{
  "norm_place": "pre",
  "init_std_qkv": 0.0312,
  "init_std_o": 0.00667,
  "init_std_up": 0.0312,
  "init_std_down": 0.00667,
  "decay_fraction": 0.811,
  "final_lr_fraction": 0.0
}
MLP neurons of a small language model. Each row is named by its layer, matrix (down: output weights) and neuron, and shows model dimensions 48-239. Each number is 128 + 32 x the weight over its row's rms, rounded and kept within 0 to 255. Numbers have three digits each. A neuron's up and down rows have the sign that makes its largest values positive.
After each neuron's rows, "fires before" lists the tokens most often just after its 100 highest values on Wikipedia text that the model never trained on.

L8.down379:107150114143121122134112235143115078075161159165101162123089118103098166146187130127175139155200154140134117134125129162131082102175069032156172106088153143110154105122147087129177107144167116103107181117141089178116097048130105136162125128097152198122134108158151112161177088084179151132179076109183149115099113129097100123116120190129108157094110113139118168137085158073131118053161149174101109083177130139139124169086148083042147107109134116123105104138138150139173143138176121156041159106119135110130119145109174126144149131134072145112107129132124184150120101079165153138
fires before: "ber", "ew", "ed", "es", "ive", "ut"

L8.down15:211166128182116130136134134103137167105155131121083161110194128144131154165158110100120140173170135144149182151157117116090070103115160076137136125097156123106081097084150174128155101148078103130138147153068133173120165144073173145118175138064152123118137175131113081152121157209097158093157092145139152102096153149106152110082122172151140102149143153077144153155193106160119139146138132095104118161105144091126159157133126112081138126178098128123131142077137132151122137160136123153162164138056070085185187176103112082088094109077101132181086140149111139160137100138133109116
fires before: "ue", "er", "en", "o", "u", "is"

L4.down50:120125113110068119156195137098097123166077131107126145210156185142145167110147129161141154116159141104176103145147126079141140140075104044102199157157160083165108101144192113143157116107128092137136114186119078114126107073094119115165120136130106147145161128117068162121116099142136123127152109153090134118086177141159104091059182124015133191144055072102136094187102121139114159166130118132112108094139089140133135183080102094168117107132115114168141127164145171136128149038165168164131105150081093154119134099128088131126146136167134143138140137182145153112162152127185087117
fires before: "ed", "ation", "e", " A"

L6.down515:105126070088115162195125132124134149209142191132126112133081189102141063127132088134034180131131102148154111107147135187146117139124127082142163079088077128135094142138176193170151167197144118148100112116145115122121174155120134154094150146091131057066149078123133121134128065100166146167157124124123149186080133094126186108081169073143126135160140168147177110133126139154116103144111122118071176098107109067121139195188146111122131159113121144130092104157104162203111120088131109119153177109138108120108082172097133153131108158170103124169147091118156073111147107167063083149
fires before: " in", " by", " to", " as", " the", " that"

L8.down505:144123057061148092179145184099106116124154115132100114137119136089140082104154070138054138150089092125092147161136131103132098189152124137117173148175094132162126093189193155076180167116146142159149105151145111116085131084194122137130100155135204090146114216179124100113188124089108164145103156137156127128021163131099120154126153130134097102111125160116155113150133117149085154167119074170147117153051088086114088126128086157122094128098176092134172107104140101182137143111102166156097108095129143137146148098129129188120105101114128151124099150158131190105142108115102124136
fires before: "ased", "as", "ing", "id", "ard"

L8.down508:186111106156144156160195113160085121154143167128093069116137099177121090129186169143210053092126115097121105123099057123119075094121164147098141184138055136108145125107122087157075141150193142192174111106090111083107103137156122127111090121165110108125178101114124120100095105116130078094058133199152133135117127073139143123175091156129123079135113160143090115128181129122143103132164086117107143088147142129059125117142212113155128095047149157093155182108124191091149069110066172162166177142133136138177145117159171136166174207145121090157133126151126167164117133083138139129
fires before: " the", " he", " in", " F", " H", " it"

L8.down73:107117136080145129142105143173151071131118143131137097150125107135160160129112132134123140166147059072099057155176072096149122082181102172094074118085116114157171101111133093125133116180104075141111128137105095145130124170158195139182157144107131148128026112173113167149120113124157103148164121175077104136134121096119110198127103171135138122071106156109079095131115104115152179112132197094090141141161133102147136175116132086139179158076060080161154078215148083090115155146141157084139089161059126159148133130164142150131120137071132128143158154139144139194194178083176152092
fires before: "am", "nt", "k", "m", "et"

L8.down129:108137150147123142050129133063161126092172128112123149089112119193139141159127167103158163173056131105185114106106101126102141168140076101124171112135080095123118145137162077108102142128146159155178091175087153135108119163069128111157179104070181170146123116053134108165117115153094159068190160134180152118114187117210111099127107132155116143141147102136141119131122125076163096166108112137115119114166150103161126077138103141193049116141088126131140154146084123119131087107121120157157120057110134135112189204125169158144192064117089106095139117164102120134162097159143110137
fires before: "ates", " c", "0", "ond"